{"n_layer": 13, "d_model": 224, "n_head": 7, "n_kv_head": 7, "head_dim": 32, "d_mlp": 896, "vocab_size": 2048, "activation": "tanh_gelu", "norm": "layernorm", "norm_place": "pre", "norm_eps": 1e-05, "positions": "learned+rope", "rope_base": 43700.0, "rope_fraction": 1.0, "qk_norm": false, "attn_scale": 0.177, "bias": "none", "tie_embeddings": true, "parallel_block": false, "init": "normal", "init_std_qkv": 0.0334, "init_std_o": 0.00656, "init_std_up": 0.0334, "init_std_down": 0.00656, "optimizer": "muon_variant", "lr": 0.00964, "beta1": 0.95, "weight_decay": 0.034, "lr_head": 0.0125, "warmup_steps": 200, "schedule": "wsd", "decay_fraction": 0.907, "decay_shape": "linear", "final_lr_fraction": 0.05, "batch_tokens": [65536, 131072], "seq_len": 512, "doc_mask": false, "train_tokens": 593200000, "steps": 6414, "dataset": "wikipedia_en"}
MLP neurons of a small language model. Each row is named by its layer, matrix (up: input weights; down: output weights) and neuron, and shows model dimensions 0-223. Each number is 128 + 24 x the weight over its row's rms, rounded and kept within 0 to 255. Numbers have three digits each.
After each neuron's rows, "fires after" lists the tokens most often just before its 100 highest values on Wikipedia text that the model never trained on. A number after a token or word is its count.

L4.up432:072109146120140145116125107158116158113153136112127140117176101118121105091130146133128122106136155072126078127147096086136127117177104124154125102096146143099125133122170145118146126111130093128140088172119121142114087118145121113127148164107152124152124175128108180150172129129149065161120145157148161157092108115135112150211158094156095111134123168129132133100066112120167176112117105115130100134153135109124157139127175158115141103134114117111139147134127076130081095151125124149118088144144136115125086133112187164159126136142102124107106143109123143125106133158116112153151089117083127106131115150136124136129131107170137132149142126155112128145132131103109095121121
L4.down432:157120149150131118123100114107161120124166102128131097133129090077119148080101132168134148152166102147123123137157132103139141160140103143132121129150104102148128088104111183144147170107130157155121124121147076148122123135116100151154121088150147123123147133090171141141136114148154111185136131183124181155120155171060136086128104120098121174140116146108136117082155106109135112096122149107147127117108101126142162106177126112132109108117160132120137138160117090090084145088171091084108143121116138116110151117155142128077163141157124150162146108105126118140106138143115136127110137093069124134125119114123124130087147104112150161146112097153122113159130144130169120127137
fires after: " " 28, " St" 13, " W" 7, " L" 4, "vo" 4

L4.up284:134137112101112147122126118172141090126111152128115106151130136128155120105108174107096072138111140158119137115132086110121097132113064091156131145121109172113075131168131132112193130122146106159137108084142193143136150127146122087135173159145106121131125132115133146119106142119141091167098098133152142136127104109146161108145128175175117139117114152116111169171140109104156149142077135147107142142106117128121082129120123120141103154141170129128098176116113111113123123087143112151140134116127139151095100119168080118084093086116170149144116153123098143155115163136126158084141168091161139113134128120157100163138106105136157174129135106116115114109123131124099122138138
L4.down284:135069140149161123162114113114105186068148194076148135108094094113122133107162117153180134098118077102119115157160112130126095123110136130091119139120118133113131064091129148123154149150140109094125118115166113171150109096110108142134118121195151153148116127119141078117138156132135140138109120143148103110105168145130104148169101122142155157131135115105096132107124137091130099126134106129080157129130152112154168131118095111119149147105132135126142137153176159121168169121130094119107123135129112135098146133090156142139158149138113138112137116151129150113109096146138143127141140137114155147109107122105160103150151131138132103150152162151170069095130139122104105084097
fires after: " S" 12, " T" 10, " to" 8, " for" 7, "lu" 7, "S" 7

L3.up586:135099100150125101139098106155089117108128156158120108077140112140094128125147134116100174156122133142102128169144098146138159153147071099128135160148139119154120106131098046079130126150098100142106169095135114143140134110125116143139142133163134131100157072108120128136133108152128109105084131155142159151111155123116152121154139127131107126124146145118141111149166129140137180087154100141085105122140116130155081165123115138109159121123137132111124111153085102110120082149140131115105149085111128154135119139126136094141148136152127170112125117142154138071127089124167075144121143159123122122117158180127158120122146144152143070147126163097174159132141111155124149130080
L3.down586:126134170110094141123101123131096107169117116137146161133160114113174100132140154171147159078118120173107145086138128126134095140148161116106147135126137102136079100124145166088183085150115113110131148162107128129085150129133122112115122089179126137135148111110116089133106135120117123155155147100129104174147126093144127134135144103082171119125101119097113106098078119097129129090160096124127125104135131119108146124173160115157089120110141128112124099167161146121110117103119150158137147163113142123119145147085134126116123142148126161108121118181074115140154135163160123074148135100119106190126099164132127105112155130124146149143154137141090144102117174169133115119156
fires after: "it" 15, " C" 12, "ro" 9, " po" 8, " event" 8, " pa" 6

L3.up139:126155127127123147166112135105109138210142187131172124087123161115178099122115101108151158122146099094150181097120149121106152113108100119091145094161102112136121131121105149129172119119111106079120125110177101104122167109116131127130103157088128127111145094115103119157126165128131141162133148083118119138140101155114129156105109123105137136153155112139114096168167118114170104126121124152152169117137113148093153136109152098142145136130160109168108109103142138151103164128143118149141129125128076094138121110129111100102128096081094142135105112089109101171130189119114131148138158151139134131139115101140150123133106070086148099127099130141097119100131148145109138159142
L3.down139:126108095152147070115111069109130118139094108136136143167137141117091107143143126103113101124109150146137061142120150157147131123145127146143117132108143149107164094133143100104096087125128138157150118143082108148139159136146125137088146129145111123144117132116156137080146119133138140139165120128106157110135146136185101130151133137169150126103102133165158146093115141070093172171169094079072102152104146105141130168157161147106144142144111133049167098146125130127107148125139108141156080124101151134134104127148127165115127122117157122115104135140136147098089113113143144095127153148151104113116145173154129121111175133131146133148101133110134138126128134133160096104074
fires after: "c" 19, "z" 12, "f" 12, " Ca" 8, "h" 4

L4.up235:162127138132112134082093121151145112127119167108146129106128146134137154130069143162132086174096115124189124124093148140156134104148097077087104151126101128160127120129108147106147129107135143103112141133101121125131145133150141143107126152146131112090140150096109203164125102141138104100111097143175135133106142092105078133117109158097160089113157130129109119113125144077124143169145104118134125139128112124123164107113079120113161147129093165095147131146146084128166141154159095145146101110153158080152132136124121151159133169126159182139150160155133125112139119125089132148136127140126137095114116154131123132141131120146180104099140112175064105109145130104140157136102
L4.down235:115123132164132098154153122137179115113094112139132140123130144170078163142151101156180135123088131120107116129143132087151144124138124121138132110156111127167140116116138145169151149098139145109121150192129124080109102146178147124134124109131180127108131126137117107131198133153107123139134151094124125148173130124136132108129136095102110123153105091079100071109096128140123117110153105097146095097145098120125171164133128117142092108160165127110196136125139133119183108132108113128134137119139110137118124129161115152119140186119079116093120115090132115109096151137113128139118149094104152092130077149128124137137149120181168121104105129122121156158110112140145084086105
fires after: "co" 14, " D" 10, " pro" 9, " co" 8, " Pro" 7, " B" 7

L3.up364:128179115128136127128169104109090138148114123066130140152071140103110131126136129163118132153096116131145122131136146150133108121121142105098067135157118128110082145145162130089152115115106097121108139097108157150118129101141154098158128104143120134124110094128138082116105116110150113106129148174114144147194135113118081119135135144154112140156114123159137153148141112131134114150144161139105102095160110122088106096140092154128112168112116115131101129077172132151138153165122131119097114117159154147123114170123111138128120168136155146107153113166145158121103120055102096145128154117105144150083161124126103139141160147129118128122173129173121177152157126142139152089062
L3.down364:142129114107106182120083156112147114143176129124082133125143082173133123102154151124111098154143152118088140119117114077138126167147146137106108149112116153133147085145087112161118135138159143115114127143137099123171119135111158149128106136092094141127138178168112125120131138150123111146162095085133109151121134136115147114142137075089129076110181128105134127140133115117142121086148156120091168140103153142115172149124143143185150149153144181126140149136083136121102122095135135126174101155132132141135154114120148106112145115150126136120122100114108090134095124157125162130153090124156130098150062143113076109133102090142162112154111123120130080120098148112134096149160
fires after: " co" 24, " Val" 15, "d" 8, "ch" 5, " trans" 5

L3.up888:115156181126115118154158114123106117163087069160149079145163130139097112104126123109182122103185102140090112136111098080145112149180109114140129097142172127187119149113152119118126126084116099144119159093164123140146133132149137115136107155136157108117154156137093114141104111116142095116108131121128117168125108094079124133158163105166139087141125154157101159127110133107101140126143109147151086149088120099129104167123135122135158110110135128141102161157115108122109138155136143102090128073142129162117158124112162130122132161117108142083098100111111113158181143130147124128103122121134155110147101141132158161158133124134108120132112151179149142134117146124127145166078
L3.down888:147141093136149087128116168204146115074155135175138112115142120108126122070150116144121101112096121095043126131154122158122113124124143150136131144123115151068126126137128129189120134137096174120119132110146119095112132156156174143146174132115121132121133037142124172136154138118144106100137137125124122122160151106147127138158109112105126136096145104149132133134146103097165125127127134115163148140135147133132161119097150112157114162153153119129120102140131123096154088121102095162137137108096160124115156136110093121126116135093153093153130123124127114126106123109147116113106121158141100145129170129120137126075155109096152155180147062111106153113120130144143141146156
fires after: " part" 15, " at" 8, " event" 8, " F" 8, " con" 7, "cent" 6

L3.up379:096093086137103152142142156075175168112078152108124164103127103107142101166158151127143109131154137137110136151174129082104140176134110092141132159119082130130112177143141125095153155124109119131106098122116140133150141066142125116131122113111123119109155097136184143133115091113114134130133091121098186114132136128129151139141126168142145116085134132146146145139147155126138116148157156132130100135145126106147120130154164125098159119152109124117138135141112138119178120128110157136087122146127086146145139087094106147133124142131081135102181148108166171130110133068157148109155151139108133094081128167144128119162121105104136134136088114108120106104097113078131176107126
L3.down379:154126133110113089103109075184118128141157109165118077116162144106104127129143126154173145141122128129128093100141100117198120114093125169106132111124171140146156102095139149156107149152144135123135143099127104146101156115151137146188096150115120148174132129135119121113146155084135095110126132166157087134153130155128099178092123119106140153136115119127126091134121096069146135138167098170100125109101149148082149147121108182141107122100172139122102139127087097116103099116142081127139145148132160118133154137131144136116143122148153124139089092142094089104132152145128110112109120143131099127123120111082143088110116136168123127156119137130154156171136140172119121110103
fires after: "ba" 28, " fa" 11, " b" 8, "ga" 7

L4.up471:058120125144100141142131080107072085066159105148125113142116123177138130115114134119109072119144131139136116117140113143139185145136133128152133092149110120118127105166170126097117156110124123132149103127164094104129122102149095115154128157102132125128131151121103126097120155085125131104086111148131117123098122138128165134153141091126123150084167118139093113162113143128100118126157139133111136139105133121109116183125149157140125163152154133165142157100149135119129083143161140103131115089164141120134149096122196173101136107145125124128162179089173151092120112149131148132140156163140141132142103134166135127152118145090136102142128119094119153149092138090142104078167
L4.down471:129155118115137090113108156109144134142103139131134104131133176117106121124114116140122193135105132123118193143153125137139114115090120161124144142121130101135078111113117102115122120138113111108099129147121099142182139157114128170124085131096099153093115072139114105129121099149122120155165122148174128126128147151139090129140111167159116145121121162140128093141121078140157143098113121150165167123160164138140126044131090104150150133095114159112100117131136101145119152109099108119117113071147178147124107172118121155125090127099156141144106133181106104121147172096135135101093152127096126128135113162122143091129149144145105118128158127155104122175141113147171153153095
fires after: "ho" 26, "o" 15, "lo" 15, "ro" 4

L4.up236:119102113101140143110157154126137096108116099092127142107136123124146155101139123155104128122121169107132140124102137092155085153157127144116116119100121154148157159170094165145151150131123132133126096141099082124118104134123126081137123090158103130124134115154095103132130125122089107111120116139148071134112168166143110138129119102105110128146124121150122132096101122172138078168103103148062153068142157109095160146157107130143108169129163157101129119153125110143152115134202157150118159093151082143144180132147101175156120114166157123164089123114110153148108106152115145101096157162163128144083157133133124157136123115136076143110126159142135124123140136104129126113112
L4.down236:147115144164139153091082121174102166100168149178133098133125125136129101140143153107147154122136106113161125135131151142100147133117124175120155109141114099111142093123102100127095106136136114121129143139109116150137103135114118112127140142121136117092094067121112135108134106155172096127143118128109169107162141152106131099141151149134154135080141128117128100160143119101150139093117130065124143159093138161087128141122154105137201136150117126143115170121165123102148149155116138113144148145125128145115120089122152086127119169131118125123108129119143105127168123103074100135209084111136140112189148125146106138144105151121161075109071099099116121128145129161138146096133
fires after: " Pa" 18, " on" 15, " to" 7, " for" 5, " Ko" 5

L3.up529:102141137129117095098178103131128144165124147148110114113145138122144140141192123103111127139095169158156107118134138082086088108103078119149141128091130165151104162143127164115149129106121081129079133140115131100154133151170117153124139148138106110112099127104119125126125146125124108118168102146122126173141115142114141097081108128143106081115084105132158140132159096152089109146134113166120121127125110084160110134191117137130115123120094092164124167116156177160145093112128158124091163101130122176122125107125137161127128120128142138114096131124146123107166142094156145182141107123107092143132135129122104126135141109148143150138099186170113145078147120156136138101084
L3.down529:114127087137126155091138150169104098103126105111096151110111123092146109116120143163120136106123135161105138131136115124119100129149149173092102160167129145132158090124140139152144144134119114129118127124128120136142156097115119146104104154122153120140141113139118113155147140128124177140114123109159109088102153161139165135110130183128129137194151146124130111113103104141123124112142115160127174118137157119113121125059105130144167097085107159118132142143148133082094156143108107141138127176113136136126160122097104170111133079150144133153144150102160153166104038102116113136160144126123143078130120159097105136091095095169117111167133117165088127135163106077116120152144
fires after: " " 23, "la" 14, " B" 6, " G" 5, " A" 5